{"num_hidden_layers": 13, "hidden_size": 576, "num_attention_heads": 18, "num_key_value_heads": 18, "head_dim": 32, "intermediate_size": 1536, "vocab_size": 21730, "hidden_act": "swiglu", "norm": "rmsnorm", "norm_place": "pre", "norm_eps": 1e-05, "positions": "rope", "rope_theta": 10000.0, "rope_fraction": 1.0, "qk_norm": false, "attn_scale": 0.177, "bias": "none", "tie_word_embeddings": false, "parallel_block": true, "init": "normal", "init_std_qkv": 0.0199, "init_std_o": 0.0039, "init_std_up": 0.0199, "init_std_down": 0.00239, "init_mimetic": 0.5, "optimizer": "muon_variant", "learning_rate": 0.0136, "lr_mult_o": 1.5, "beta1": 0.95, "lr_head": 0.0107, "max_grad_norm": 2.0, "warmup_steps": 200, "schedule": "wsd", "decay_fraction": 0.901, "decay_shape": "linear", "final_lr_fraction": 0.05, "batch_tokens": 262144, "max_seq_len": 1024, "doc_mask": true, "z_loss": 0.0001, "train_tokens": 1354000000, "max_steps": 5166, "dataset": "wikipedia_en"}
MLP neurons of a small language model. Each row is named by its layer, matrix (gate and up: input weights) and neuron, and shows model dimensions 224-479. Each number is 128 + 24 x the weight over its row's rms, rounded and kept within 0 to 255. Numbers have three digits each. A neuron's up and down rows have the sign that makes its largest values positive.
After each neuron's rows, "fires on" lists the tokens most often at its 100 highest values on Wikipedia text that the model never trained on.

L5.gate1186:144113112121144132124171134133176133141120123134142152112070144120152126116122082124115163163158173140137127071109154163123139154101140162162134084129098163110131144099146103114136102126116119127127101082147139097118142149083135148123184121153149161140119106161102131122129119089126135098153133119162109101123103148138117131160147105116094128107114096115131127126183108101091154111154078125167174133151146110154152121158101144112107123096167099124146107156107080106132151103091089102152128146079211146136150142152137095108150146152135076106139044100134113115177134098108112147128098096139149105136138093134111115173142116141130163117124157142120191096072132157103123149177131077118144139148124108177141106181178110139151117170135146113110113117103143130136147119133111
L5.up1186:168134121125077116122157116108130103086132142173138094150107143130182133131141118127160115120134115079112112129161142165103132123109111109133132173129117148150139136134165137125154132120120090124145148140158135162145131168156125143105126130132151118165089078118090144117117131102153128134130118103147153108059148180101148130112123175126101113128132160122117141140202127119119131128128085176104152130160116105151145163116121138149106092129137095136132137098138092109156073147137119107102120164129160188158097097136135117091111154152115140123159112164136125105155126137137145098132132139116138118151187149164141107135140122165140140157107136150114110093065111138146082116123134081121158134141110119171133120131120109135150068152096147135139108159134126111168138141144105
fires on: " |", ".", "ind", "th", " Ind", " ind"

L6.gate579:113123130107120123100096147101123126112160095117129122064109115065152104138134111112140105119109135119115163132117112104149128117135156117110129137124137137128095126132110102118114117106137099099099159110142111138133113108159091143105120127091157126161188181129154135118171074124118121086187157145128160143089143121124107140146140128124123139096134126141129113165088126098186084157177200120106171146114157089163126104104124116111151133148069149130152140142127133132108106112118141117151118136129145111142119104124102153128145105134113144121141113179133133112103155107130145127113163142108158123150113148143134133119151163134137121136123123133145177126099130151125108124127134109136140119091141108164140126135132154154148116105134172116183171118123095105114146138117131
L6.up579:163132154126133099144100150189138105131097145147129167111129135107140107120118112101145088156100157119135130169119153149174128147176158163132103116094132153124104119120089160099135063123112145124086146157124112161151098157128142101169134116136093162145206165111111147145133130152092154129131093119137114117104121112116142102098128127096125127081087156129121095128142104145150131156139146067117118132150198103100153140110151081120122103077126151150104136153092177129134137150140111139152171166115155098120104110126151148125115114103162123136125079126118153143144076128124126113088144149146191151148140117169178143168145114124123121116112129092136128151148145128158136146148130104138158079148127105130126111125128148126129033131162129148144127183111154106123096109127116
fires on: " has", " have", "===", " United"

L5.gate642:107138134172157155103125132144123142123178099128206188154153154141141145153138126104147108174129131178116103169101151137173165131139080094138098119115098130139138123132144096158106091148134171110079116184110087162133177118115128149157167140128186142084167108108068177152155118131098107075078083116148145103133086121130133130136138110142169100163112134121167116102133143102122143104151133146145141140111123158115128129094139145124113101141106112152127103150134136159116096122141120120124130134145123134131151053054129179117124090131134117085145129136111141157138156105111122115150088161130124117113121196063125137122115158120123150133128118109160130118104117114165130123114123113114121103119117123132115124127171162129128158127109125084125131075134170090129119115139142
L5.up642:104115091152146171133131129156150120112148108123174152135130169118127130140069096094147124149099117124142168168143136158183147096127093144116115115136091084100117092121142122135120088136142112118109109152115106140094151101120123159158137108136160146120137124110116141113144150095125124113059121092129139123100114128083129148129132114150144103123104170138124134094117126131082125150156165143093138117145135132134136144104115119116128123182115139123120103153128124137087072108149138115143135135112144188136162131027126131127096147152166132102143113119116134144111127134140117120152102129105087170115142142107153134154146155144126156115125131095143140126125143126116060117103153148084109133103116115163106124103148163122126155142122143078114117113090118081135132149131127
fires on: ",", ".", " and", " or"

L6.gate915:134118157111118144133120104146114128158117114122095148168152149122099144134157181052150103143134177127128167109098187093122131130141108125134154107116092157128070122150135128165160122171129125138146096125137102082121108101144130178099136141124144110125162121140125162136119159152121144124126111138102120141146138064137108097133118112112172144125105149102174077119098159101122167127112115154125092116160091116129127131123116133148182141130163145085106147142119139120118112115139101114159149133108117110170151126108094136116136124152097136123113134082124143150135092125134151167107148095128133133166131134120118137142171148158135107167130136129125114129103141152157109104134137155144117116166117133130125123133125121086181155148150170132128124149129124143091176130184144
L6.up915:129111099124079122112140169125127115120123152124158136156164110115168133143117123100142164116146097118126138113081099141174092118118185104089100137093094087088144117088167131099076175130106118130112110117139098137099121120165111130129123123154128148114176080142119140137133106138129107115096151139176108103085079136123097153149161093128115114111142136144147108162119122116158119132120107126112152093110154088135074140102121130142118144152119139113131085162126146129101140112055113165125149119141110122128131111090087130163118145118105143088170153136124153115088163139105121131110148171141103165120122121104106097125123147149106085106087088117085120193057114160115109148110126120138166142108112137107154089129136142113100178113167079103141116127109140116106159142109114
fires on: " and", "rop", " &", "at", "."

L5.gate591:079129107147087131132103135132117126082178112165140146132094105135150131131164124126161124122101137149147074148177147134146153153148149135146122116172125100150147139112162117151109095119147120134130140115094117186153132084166106112123142134146130129121117123121190117132110159120100129127137162089157132112179113130106116140106159153128126103118145123081128117136132155166153116122111140087118122134139140185108148114151171112133133121157091135159150129100158138152137122100121138119130115161145154130099134150140145163087085144128169117136111121152119108107101113108091185111106108138151119134136142109103125152141142139100151191054152143119139109085151177125128150135142145127095154071207132092131151151129151151097111090123117110123092152154136110120144085126133147
L5.up591:137167136132156194136117132149155119126107126102134112154100113154163122119121104123118071131117110142151133087155043126139151161133079138102141105106141101091122133159150138125112157154136117099116149105164143147179128107143139156115116117135148154131128115158130131103153087155141126092120137119118117098140145117101140197143124124178133166117157092119106136131135105119114129173133156147076143148147165136109114146131127117125153121106114141130146112166118126106192188159115119135111102137097115159116114083158123118154134150148103114111106122155094102124161125159153112138136130147104147117137143070125136158151123113103141105102105133169134141138120110161150127129149146137149125164161071128176181130156125146114098162094092177160137121118141100161163135114135076
fires on: " and", "s", ");", "),", ";", " by"

L5.gate959:114122148124138133138142111122134125145122076165144131150074136093102105093150135134104146117129165209109134117155146147113110164159166127081145126104178125143129165103121145153102137139141132139160113163093155150160105093167091132113131079116104161116126117148096151147143141100075123159165123081108127128172136122154121130132147119114113199112141133122161066139168155112136154114122164105177118093077151113154111168110113144135146140134100187206198089072129160126107085110157132138094167129145139126113157115109135112107103137137103129120091132148089131122115178098078118152118147157122135068154151143155108159153113146108106121106106130149135153122124131119124130105128127156148142086140161112165146140144136090128122139123112112158126132127081096158136158093130150
L5.up959:163172140133176137097148144137146133115165131132173099138181135153152101099096159192128092095168150153143113109123134132176160161166127127112097096162122157158113149116119115113102127159127143098084147135107166086153149067081101108157121092100085166125121113120138115140141108104136148146159117131168124122145155150116106150154146108147121130109092101135140138113118140164131153127210081120136128109118121148141141128137131119109143145174114170125139107090116145160143109095165154124086132113109078142166136150188091098137127167143072130129122134129117121114126141132075100109135126114136130114129151123173105127113109150107137113135104160170161123144133183162122126136099119105169115156114162107163113098166146155137116130130127124111150145143085123151106128136109129
fires on: " by", " By"

L6.gate176:088162128135182116140180113143147168078141111139117121145110129128104111055097113191096153167121150195150159124115118123123146155115101105126130138119116092153121118187180135142148160123138168141112134121111123173132125098132122088140139160128106161104114104127126114096126172133098123111125072128120099094123150130107144124151134101120113114164167113103122123090170094123129108116125140140136111112122121137134108131093138154180128150187133163187204119116132119103090092102166134164109145127128106134128097149124153139120117153177090148132088124164097142118164150121133081104167127125173139122147158132137159182153101168139113098121136101129139172118133127122150138140113125158108129157099108145101096127111112118116127186125106136083156135152106158123133083119126141
L6.up176:128138145111129121169149146171096125139171085164135134140140159112106131086088106145141127101142132151117156147129109157121112157107096117095104140172173114115153135159103123161163106107145139131116109131131104110164118100124155154137118097129132157138136148092120123129152079128118122125140139097133127069172098140112136166106154132117089172137153114104192166093147104144120128103126119141127093136126142151169121120065133118098139141130101111139157130114118120154141085126184112137162171110138145116090127141121154120140158084087095119133124104098122166128133114094094145147135101136122136139179157134176137110129093143110139090114097115130144135164124120107174127148104135124151164159143131156152095131130111128110114142107108153102160181165095157089143112125163140
fires on: " by", ",", " By", "By"

L6.gate1242:093122180127121149108104096130147135140078157139124112160123119147114104163162147149115161126114132146127158107126151126157134127113081161065099126109145107162149082143104122113123147135143110108109103119115132128138166124097128085136131126165130124152072112133118102117134099099160115142149125123117210128115073121088183120126115089134173142154149143144109114145123123134125121125166107123105151087082140121132141129101129140116132130117113123109136106108188168132166144135118125127110084116121128115140053136122089141138174167118139144138151146133172187142174133129177090099100145125130120165125165147143080126106111123132107146123147104142170138120182090136162133121110168101144095129155163112140132118126116158169115108152167095140112119138141155143148132116108109
L6.up1242:129100105155139123162168101157164145132113148142113115106078108141120114137120107102115112113125161117132150137119158153116136187184135134114170128105095166089136125160120150110099114154121120129122114135112089146120156144064124135150126110110116123132100138104108158179141108136096104119144125126117166153112124119100140136135165169137154126120080162141121177088150092112133097149098114147083135124139139130107136138110112134087159146073124139148105116154141115107164143093100156133128114108142145132122103152095083147123155146177140141148112154137130149179144099116126168136145124136158142144096109142135103098131200091146149108148133166117128139147126158102120142123136084151165111108142194153136119134096107137109137170123135126114138162097137095099142092111123131
fires on: ",", ":", "—", " was"

L8.gate21:133176129130126147143119122138162128134160124101155173126101136109161163097152100137103152137118119095149134144151155168147138143138135128159104126115116141141112122164160133149110142168168083159146105119097117124127147134118108151133153129121130133152127127151143135146087107078137148117141127137136137116149173138106117108184122144154139128131137143171157148134176133129149145067095108115097092134132178123128143118151144158119146147155131157154110129116119111138122099113089103159119116123140142130139123174133131123094059173137161151079142100157180140142137109112153096164161147117137140126147154134146098142155137132157105121118195131180122118100145136122088143141142149176118147114097131092109113171145093114166126167099109102180130119115124122078153132140105119
L8.up21:059154165120131115124126130125125135117173157085133074160109160079161123174125137199153125148134170135156147098137163112158191166113125173153139129125118123131120121096138114120111136162082107125171154121074149154135126130107139141122081180098127159138143160132144106120109111155077084088112149132102141147128100160132100166160154075139132117126107137124130137105076110155141138114152108121114117103153153174113144123118149132138115116122108132121132158070147134140148157134113154143128079125133148152116110118114131078082085089131135132181150118150133141126127131117129121152109107101110148131097132105131129131126195118093137079121106150170183132117100122131108170119101115159169160111134161129128144137127060136176138133104131117131125133136149099126101104121119146
fires on: " of", " by", " are", " with"

L8.gate1278:190118111155112121150142138122129078088135097120077127090142155155125148105142167130142134142153133140136103111136081113112138137098088150120130148135150136120093121113136161117101087093091178117122105088106141116151127127134114149154123123146127114134142138106149095148122164122161090130130121087129082103169089104090165142106138146159099160131148102118165152127133098147158183134111128155164103161146137110088099122121110144185141155120113107149128060118121114114170121113141100101137111122125130104130127156133121143157136144121065124082098154158129112117108105091132072092109155098116110135089153090095168097093135177107067152132096117125108121117157145103162130147155108150091169121128119127124139111111140115187123072082147108133129123167130128159140075145138102
L8.up1278:149071138103178113125131101129166113143107092137158111107162137149163132150103133106125110150120107149113146124088129101169112104150133101124135132116122136104131096161148126105148165085087138187140083145148130150105108135120153090118154120154082110129102137136144117111120107150159121150107112180076168125139150131121116102163133138131102142145112109150128156103173096094136110141137138107141141147113153160150122109117077117153127154173119126136146119089110079129113071153144147124148146032152105110151126163132081082118148126128092174112147116120141132174122106149150110127180144129119114135100108133109129084138087157098124161160130115139106137120129121133156087147143123093115093152169116112142143107134122145147088136108118120103146139153142137118123100153124152
fires on: ".", ".\"", ",", ";"

L9.gate1247:106156184126154153121125145103115132138155119154175117122108134107115152122101075116095129115151119171098144115128090116133136159127124147125093137152143094153129129178140139119106159139090138129111118134146100136127120151165121123128137098151177131121146126158109128158147124089120106129147162117130126118141105118122134100117139163117106121145121118100092167118075165150105161126103146163074137113155151120148133203138057124115110116137168130116113145149133171151126121125119106137120087144150061132126094155122138178117137144137136139162113114143155103158103145098121051115123092116126140100125122142120122107070090151109139079116141134160157110098158116117130110139129124164117136126077133084142116157105100114120093111102144109124139114128127139120101148134138126
L9.up1247:150114139146124141123114129123144104104131138144099161189103131088119127120138153133152130079118111183106165135113142084126141118119141129138147109114162116142145105143128183108108151121089165151111111113092059114129171127092125131093157149135120142116165121147168149176165143135079155107093184155184106118105116121152182134120128130145141134158163085157125133142134059137125111090116121121138138138107114089173162112115125136123154126111125160084119140116088151116157081118150121129132083132138117140139115149139101139170088102122123115118099126115132147126107112137152075124140145136095132139143116116133090117086133128129132109133145173169134166135160136106094122138130142121141156138126132134088119140135112097138111166103167115128118121154148120152109157083133128
fires on: " in", ",", " of", " and", " –", " from"

L5.gate477:090130124087109109152087114138075144159171121117176076099151129150110087108160166153097120108165133126110131107124136115120114150133119123075117101142136127170146114115142113140118096157155098140139142100117139163145137134144137118124122192144080150119119070109112128140089117132101127143134111097143197130166151129079143116103131147129135120117141157159153143116131140120132111138166103131146151130131167126142124124101147160109152130141106127145105105142120126098147201128167145108163127139169179160134111114129108106117096115105139078089165092103144116162108116166165130126125112131132101095126150101126145119123156131166092131126161132134173131133127173125112078118114105131153137125116158085132176137154146156148100119096139143173150127149137146126146129110155140
L5.up477:089156126111142111146108125145111123131151185113131112123115098124133086151178128130080112121164124151106126135125158162129113154138119140080132141091149145150104195151134120152060113102148127132174112112152141122141133139091142126129121127124129117150085140128117152153121132113107154152167108135140176117124107138123144123159135141130100155103132167108088160148063110150163102127157096157131091127131124119165165105141141165105168118111134126115141143093116156145122123087080094103142164156112095103118161102119118114122113070118129102113153157095123129140143099166093139134126133093140086145131117115148123127167147146154098099088160133105149082081132159115088098124105157146137169128123149163176115143110151132068136160131157155110135109097118096039159155119109198
fires on: ",", " (", " consists"

L6.gate1226:121106133110145101166123122131133106103153157133131118120147118156109146106088156160087128170147067104112153096126147095111200121126173137092085127129129134114104129140161108124141141105159137103121163156134108194109097093143123158142118155152111073103122152137150109104138130149143125135091137164149118132112127118115119098143113114104150125137129150131123114149154124148093113107102132109094102147122086110129127112052120112134120108141163089118119101117128131160128166114093136188116130143119140103121118140140118130180104101123156150147079104119140130125139155139155073156139172121146122173111115145140132147136102130117115126098125151142137093129153154118099136141141096101108150145133110119098120109129163123104121097120100098157157109081160128103116112138158142
L6.up1226:153120140093120148124119134137121105127188071137092116156090124158125114109126114149103108143168124155146100107134097158156134131160134133047112127104161135118116135124142118148098171128152172113100076127148098136103120135155115081142152092120108147120096146140158161142139128112159119148100136139100126127141142138154122138123145151155100116165121114139133150085131141138096136123112140163160135158182136143136147136119133121137129095065143120152121112094140161096136146154104123142135109147123138149115123113081117141109158131123156171144164122128118131125084159128127130154133140141127119128090126155115175122141129122150092124146108172165147087178124143123134109147113121164055107094119128145166176147166136144108127152136084111089079124112109120152138135135088106
fires on: " of", " to", " who", " and", " one"

L6.gate1413:123108145160102131134105146103098099172154162098142142117123157101116082150133135073118141182124130163098165142106109111066145104142146121122147158131144127125163124149128161123100135130144113130107157155140142133148128164117106144167143154164139143122134152147128179097133094124134117127182155141169153151125087130116119105147124142144152121135138115137118136136119149130116136144078155087096130136107123127145130129156141113150128164127142126128139163135151134122153142175103155150117116112160094124105099096113151138143146080132122173124153115164120154133096145140121132134124148134096145114126139112129139123128143125080088141164175074153170175112118105081163160121130124118113145116102148118074120129119115177124107102094170128106167123141141110128074119113120147
L6.up1413:152108151130137126114148119096136106096117123114089118132138106122130152153168147130123086139123094123124145096113155102129129126135184131086110124115128145123130162123094094157124153114131135152147083155094090133091110155123079084162130101163175113137153114131119106137112150093110133119133158097113134142112111135123160141110162148113121160147138145124156145098158121140113136116152140146168142132126092147096154149101111158111085073118159153102144160102155122135097131174089122143136125121167119126134141135080148144106084182141145115139154137158114108105160116077135139131135121110106164086127121130109122155158175121118094111111127143139128124110179139111147098124135125114103144136133128138123118130173112107100107114129090082149103105110134146136107123111121106
fires on: " in", " of", " to", " throughout"

L9.gate589:141107096118131132161154126150125149132099180164144148169081164130138117146135142154127105155142131105129150113159149092178186121141113118162125133155130158118108173129104122123087129148121125099111108121155132107177141116120130136143136144121116123132125180105124105131128122102127168105165120121132085152178111084155100163079164129098119132093128123104140154134137157095148131151124119125157071138147101144142141183120120089102117132130110166133123141157131180118141109123162109121114130103122194141182154108116149133154074147143149151157139120114108133122136118155132153150159122138107166141122124162144117106143156101159173124133188121119128159129136121088146129111112098170153142152138159120113072094166121093119139133097105117110150133109113094111125087109127079
L9.up589:168069112115122157146164118119159148117089144117053147130160143157156096130108134073154118114110137107085133151126091088138196130153106087105137095152135141163129186148115085137104118128142149113137108118143126082165135084126105114155117112138100133148125105152109100107146100163092170153106124164124157135150136104144133126158128199088117126076178110112115074143116144092112139126150121163167108140136120124104152167132138093096143117143119119113122136129154175113161122135118150138124133126119101145109146119131116121136123118150134108112099143178138104136127087085112135141096092129133145151141182084156147130169167107136137126135130096123150133152120117101149137115123134139154091139108103122111143140123094128135112106111125166112102137163153161117151113118114154
fires on: " of", " to", " for", " and", ":", " in"

L8.gate856:123129097097096111091152096173172142116137110135137145141116045135104138137129143107105175144115145153154082063163105099086150112105115181140097144137139128111110127120127107129118095128160113135124133122098111138118140106072114101145129145127147115137125115153178163108137149164146128133139120155089174096158110113110112129127143137139158149140194129127153117103111133102137161113120127166106154143110169160098084142132131164118136152157125114136097118136115146070127140119103143114146136171165112101128148120083150120127112126129154122117099146146144116161153096164107064166105140133124106121111132113069145123135123125158123139172133149144124189087131151176117133099152148134140096130081159122152090113149153127119104116106180119143117159150104158139147099129110108
L8.up856:116138080104105124096152130175183127091169190119141132109140110118143078158144143139094122200139128199150081113122175106111117150101109159086131152136134123123104095142162145146107109126128186130131120079115093132148158123153130106114065132112125091156115134090122149107131128131129121113180090153143175101106122150109097103149107110118125121118147145164148130091127143156153121120176156143155111121160089131149104135118151142120153145164162099122074132142094141155094177110161125144125146141140112127097084139128091139152120139091131132108109165152109125138145110152118105180082114118138123140114107132122095147149131103144137128102123118136133101157110128120129115149137129130149121132137136150107136073108125122088125148124124120147141154137106117123103140129118128
fires on: " and", ","

L6.gate1142:108128137095128172155132118088171125124181134121137136115180126154174122138136155107107132133142177115103153131165119145122149120144153164117149135112126107126112073131049159117063151122145121137125138167093132184125131137154143124133160092127111112111070140137155143158144110139099093093159135156173171096130127125121143114105126118136122122201156100117120121143149120136129143111128119137130113165141149121147138172118111130150139147156111129136115146135136134112176135137125098141127113128139085161118161105149112118102148119109109137158122119126142120153165152166145107107123138109129125108062165070122153112138091099109129129173159135107106120118112158119142153112125122119147138128148176148152135162155127139112134120126091119111133108121130088165096127128122121
L6.up1142:125126119134160138166124141112129155136143144087193101128125120145147124137133131084128122172122144151123135154124164127116123126150133156142135129110150174154132085152152102125112137134151147125125119129104128111154119144143113071122123111139121092141139113139054164142168116129146133102154156134111117071161135128147152120106115123131116145168152139124120108133154138106106130100134105081163140153110124146114160148103073125152120127145159156133140150152148135144146127145133113130151180100167150095111148163169141127142136129161122098136123123144110098123154123160151148150142122123108092109101176076130115117133110120124123123118151137111077089134144130063077134166137115159133095146110169090124111159144137103144126153114102153092137103163099105126080112130113112
fires on: " of", "\n", " in", " an", " a", "."

L5.gate1419:093127173120143112099128126133143106109073142098103121115131156099142128128109133112131114168156134099132097128157109126121116125129135137076151154130143112150118140150098175137107170120137142148094117129135128137069148118117145134165102119136185140095096157139160107152129138144097124125144089141140111074108146143133155130136089158153099148166111107129096144155121070101096146158116102107137130145084117149113129133091118131127167180113166145109148125105146137098153127141165103142097111155113128115089129146154112155080121087144115145141157106101148123102103097142161108119158129133136127152078123093125174130118149147154097115100118138114105127113153092109107134117138151130077092103125136142115129142125129142139088107152126108085148131126121146116099121063133098
L5.up1419:159136177138090136098124174116108085141144142146146139101146120151104151117168104150122137153141093144119112169052130137117093163091137099171132175135144124130094153120167110146137114086138114115129123123138126119103122088089122122142079111121113126147116078138111149131136117163131122120116126084166137115121139136124140150101145172128096162099136135168152138078171122133078115130123098137158143104136113123107136147125105152140108155145133178093124158135128105201118112101123127137096132125125148075100168171133125113119114152135094113128137096081152127066127191117108146119110171148120149144115121122102129113113148143106123083108110166095143104142147132121124074118090152111130145140126111110091133081148101113167156140096101136116124159135125113120115133114121113
fires on: " |", "ó", " de", ";", "ica", " of"

L5.gate55:149178089135113155113114168093115122095132155139127169140110116133121097117115162100117135091164119126123135103135125092119144152115126122149154070114122139162108144070185104142139112139115142126109117073133127126165156115146097131108122157134127128130108138163106104094111103136105162062119144141172176103112123116077132170078127177148151148159134169127130137149142133140089128112096120162108155091135163103082137143123123150148119115109149126130141136109167114156144163097156111163148125176108105128129128147147144170151157109101103093134123130146157140120098110096156110100120107160145062126129097137121150145144115147107085116171089144119108115123147158137105143169104116137125138088119121140136173117075142105121131144142125137096118109148121139103127133143123140
L5.up55:097131115121139152103127133161079109100139156109111128123115116087168108146140090109129144119138144135113126100108116113165112110097123086122157165148136137132177103113117072120133132156130136138097094153137109114120095112121138111147116114128158175123119096116146114131120108113105126129139090126063130132111142122125138111163086112120118109132131166162110077152113133118122114098114194149094108116088135138112189145096124163117119184167166116123154094142129120113106126117104124096126092092118148136118164143097098100108140135104136164151144093158115110134067137137139106131127111136119117135153120151121134145169138114144141165186098140126115113097112088132103149121137165149135127096120097122201143084097097139164093147147089192156122102129103157113117101144164135
fires on: ".", " production", " star"

L5.gate1502:107163137115123181118117125145135110158132117151071154113135128103164142166114150136116094143140117166112120084111142098126180128100137144114129092100105116078163165136150076120146168126127158153111115122141119126116113135139114112134145149153101128158105151075125181128136134148139151123140155123102134128090128115133089126102093134095111115138061070108184098115142141117112103163103167111125126070150162117162135166147136123121118141093120170088096115133161165163155117141097102127106116116124142120127137139098141116130116114183138158095111160138122142149108119096107124144123137139138169124100134119138125173119111126102165149117133142169147109137139128178138175130156149135144105120106109126160149154141189078077137160118130127170129092110109132139107141042145118
L5.up1502:124093174114089142118103153140145101158131081133126127150065134096150124122119156114128134116092155131087155116142105112116174109104166105144156121151119129117121120141144141172173148131110122094135120121110163104111169097111112120139099141125104116159156157136130120110159111139091135129137112126100126096155106148160164104160113150127128101143106100137133148103077179154103126078100137151126139139121132106114113191139109104126129101139097143084171156153186124100143105131126134158164136103094169143157158088139086122145136108107150144099117164124134121130146114112143116119191139153150130098126134105135137163123129162139132107118186085109125144136132122110129123137107121133127156095116123130103149195132112154125174059100161177105099129093200086156143115132143167
fires on: " of", " in", " |", " to", " and", ","

L8.gate1345:142119126128133133104141126135151127094133147141136148103100127113135138112105114123132130087113132167122141121107128135142148142184105119096113072139097101152129105117108119105102131122151140131119135131154153137053148136148094154139144156113143162146118112111116095148100085133132188153106117173104158123115098115142137120150143170107112122148122124153090100102124122155131161084137134125142142076155109129118124143117155157103164113166108133071133123131110129150118103128094105135125100129143125060094141120124132153098127151122166171104114123141091160158106107128113130126097130128145135187139133115112093106124153100126141148112104061109065118116119069142119099126116114091115106099129107099115140141138128108138100129097130148106163096095143151131132157059110160
L8.up1345:096144148097091159098122073101148142099173095133134105132150151126119177120161127152118141120119143187099120104105141142091110119139147097096150134134139174177118150109129111128127101153126140143091154124148096149113169120127140118161103148083129127112117102144121128176152105176073171109168204169129144101121104112129135090164128083130149095121148125135085135135153134141137187117111146139139121135157113131144117130134120154110138098108128113105115113138155114094142120112138116123128133094155136084113132122130095112122097138108134169114124179136123157108168128168128133129121112147131090148129139105108109090132109125135154156159152121171143173123122097129136091120099159128121114090156105106127082125143067112172131148135149116131107128100113147130115156118078119
fires on: ",", " and", " titled", " called"

L5.gate1410:106117157132145148129152152116116137111103171126169152136120078145120103093124174102154125116173197178122150153124100120111201147144145125160111108123096071128123125174124155162129161156158164130153115079120152120119177059167115118090147164116111151139141130121138114138110099131131156097121108108140115103121143147116126087106170123088118151165114139110132140176137122114115121091169126129109129090137081160160126135113164162124162133140113130115135138161104070157137139139139150119133145128122115087101191127126137135140172118099123108111123114104126145143130141098129120147143116114180131116149128140152140124111168180162088132106117110090131105102135128120086126118137129124125158150157098177111125091091139100110138161136169142190160101160110115119087123156137125
L5.up1410:106120124147161120110168140117107152151148131111173130140097138101190161119135140125124146132156135119142152169111142129122158137129135154127097122126108088135140107124130111141110124134141128131182159091144120139089094133116122151091145158099163115167132131074141163200123118110101122117099136136083134153136106120144163137157098124103072122131104126158144095143106100128098143141144158179138121139129132166149112135119135167073121126134133171113127151185128122135077150116187136150157107122127161107093149142089123110110192147136148138166096125121141117122152091114152167134115091125149111157114109082121189112122128113097150142142147103118104138146140102107098136118098133090135124118167084095125120141120141114108093118140120170188142130116110107113117103057135131
fires on: ".", " he", " they", "us", "ist", " it"

L8.gate980:140110164137132106241148113110117161131112153165120128148091106144145108157113123121098127110124158137105123115147152132123137108152115132101087126150140162137140154146082133120153146145166128137096130123131160152118095130095106122126106112094134150132165154141133132142169122144149089103133132110155138166151113107130155134096118135155118151140141138137161069150103097108167119126119090146193142148106154128118097083080164153091112093140081155145134124111139151123135143138136136142140098127124145132133203170167148130114108100178137188134119145131132121117139114127139134140135147128128124093135130151114097123098162110160139132150155131076125118118148106107138140140182146123173136087114145093164094107131136135115076119128105123128123100158121127142138105150121158
L8.up980:153141133127107161195132078156145181097075137127112126116119114147139110115154144127158149163133107124110108094141160077127133127153133178113104159140116124120159171139153098185148127130140152118098130138139107123141158170107095130134116148112145138124125150135128169119131123154112127131108154105184136117146103135131080120129110113082163140142180190137095110170172028135140118133128085122111121150137117161137114147092165145130135124147104141094129124092100115137160133124129118144081080139133117160078136123127098131125105108162103139115123103122134134163138116104113159122081179169095081129163127143157133128114125100125135151159154151113111165132113140131086155120172168183157070108174124116099083107127145150116112130083105107158114114126142129124130130119109118
fires on: " of", " in", " for", " Anth"

L6.gate1344:121143123104136145139101121113120112131123133110059162136125143088125117106131135116095118142115147092150143128112141137156164158131117082108096114144142106172131096118120124131118115171134095172074161169176087108097097126135140188129106146126151111130150147144169084154123150163133113130134106138116071150138143094110156155117109092112118121164115120143129077142157134129161130140121135197137147148117108153120119141112166160119119114150145109094177119152116137098144131114099158188134174105131123148089095107146097128108123137120093156150109128137139143109018137114095116114164132122133108158135123127133101105098122137081102172136137117116093096133139105124122102137093186146147122144122097120207132148144120140125163142160130114153126156133128129143131127119137109
L6.up1344:156112113128152129134075095099111116101129080099084153122104129118118108123133142120087140114108171149144122115127130137151079112147098087123100135114143123128155164127113127100138140134137142162098166182187121127111129147126133174101163153108122151119122111145141057118131131148108127131102121144132128102166140148164127099101092114123111135154141163147110092118134098138121141131132152143119141107108125123146154140123156183117159137141134115129129110103159108122147099120138162163110102106123137117079137114110107145133122181080136166121099132144168141133111091101144107141149110144145123171148120144136086140154156159151137168110117109154097172131134089142106153134101166166109134132134104128181115147123127100088112164164094105149104116122114127161087078124107146
fires on: ".", ":"

L6.gate871:079162162106123096163144125139128118159106144088137120105083121132145157102115096126131156158153111120107134107126082137129153136170152108128106121124077121150074110126107147175146155127152136126120109153146132126131144141102133136141138139091108121122113101139193081098081147144116125163155142131145152118120134106146099146121130143098148142123096103132123133125166077124112146160127111149128114178149097095129138111120110086107148159126124107106130133120120104076112106111159145164107095152121092118140121092151110124108156180132122145126159114104122139124146087130099139136158123160171148143104158158169096128154165108123122108144158125130111118129102117138151140117166122127104157187061065145193165124126128129135113159140130184139118154165112091119103094133122126
L6.up871:111157131163142166131176137089098125134126131186127150103135138135146109077135123147141117128151113124117105165135144133119157096103112122129168145145091149101106097142135190112108106156113133140091115160113140152099121177116166143150105126084145108115132140118127164134129101130119145111128141150160125119154128156117134114132119185113069129136172159111153146123148104138129163116129131114098121089106159145158130157108176136155104127109096143088160120138108135145137128149124126109072124105100181121135161176149131102126098119121133162134147085156147113108147130144115121133109188131122125140114120136154131127157116086156122110147118136091141132129082152143115164137138112154105145146169143147144125092133159145125142076126152113117142134129092069077141162146135142
fires on: " |", "-", ";"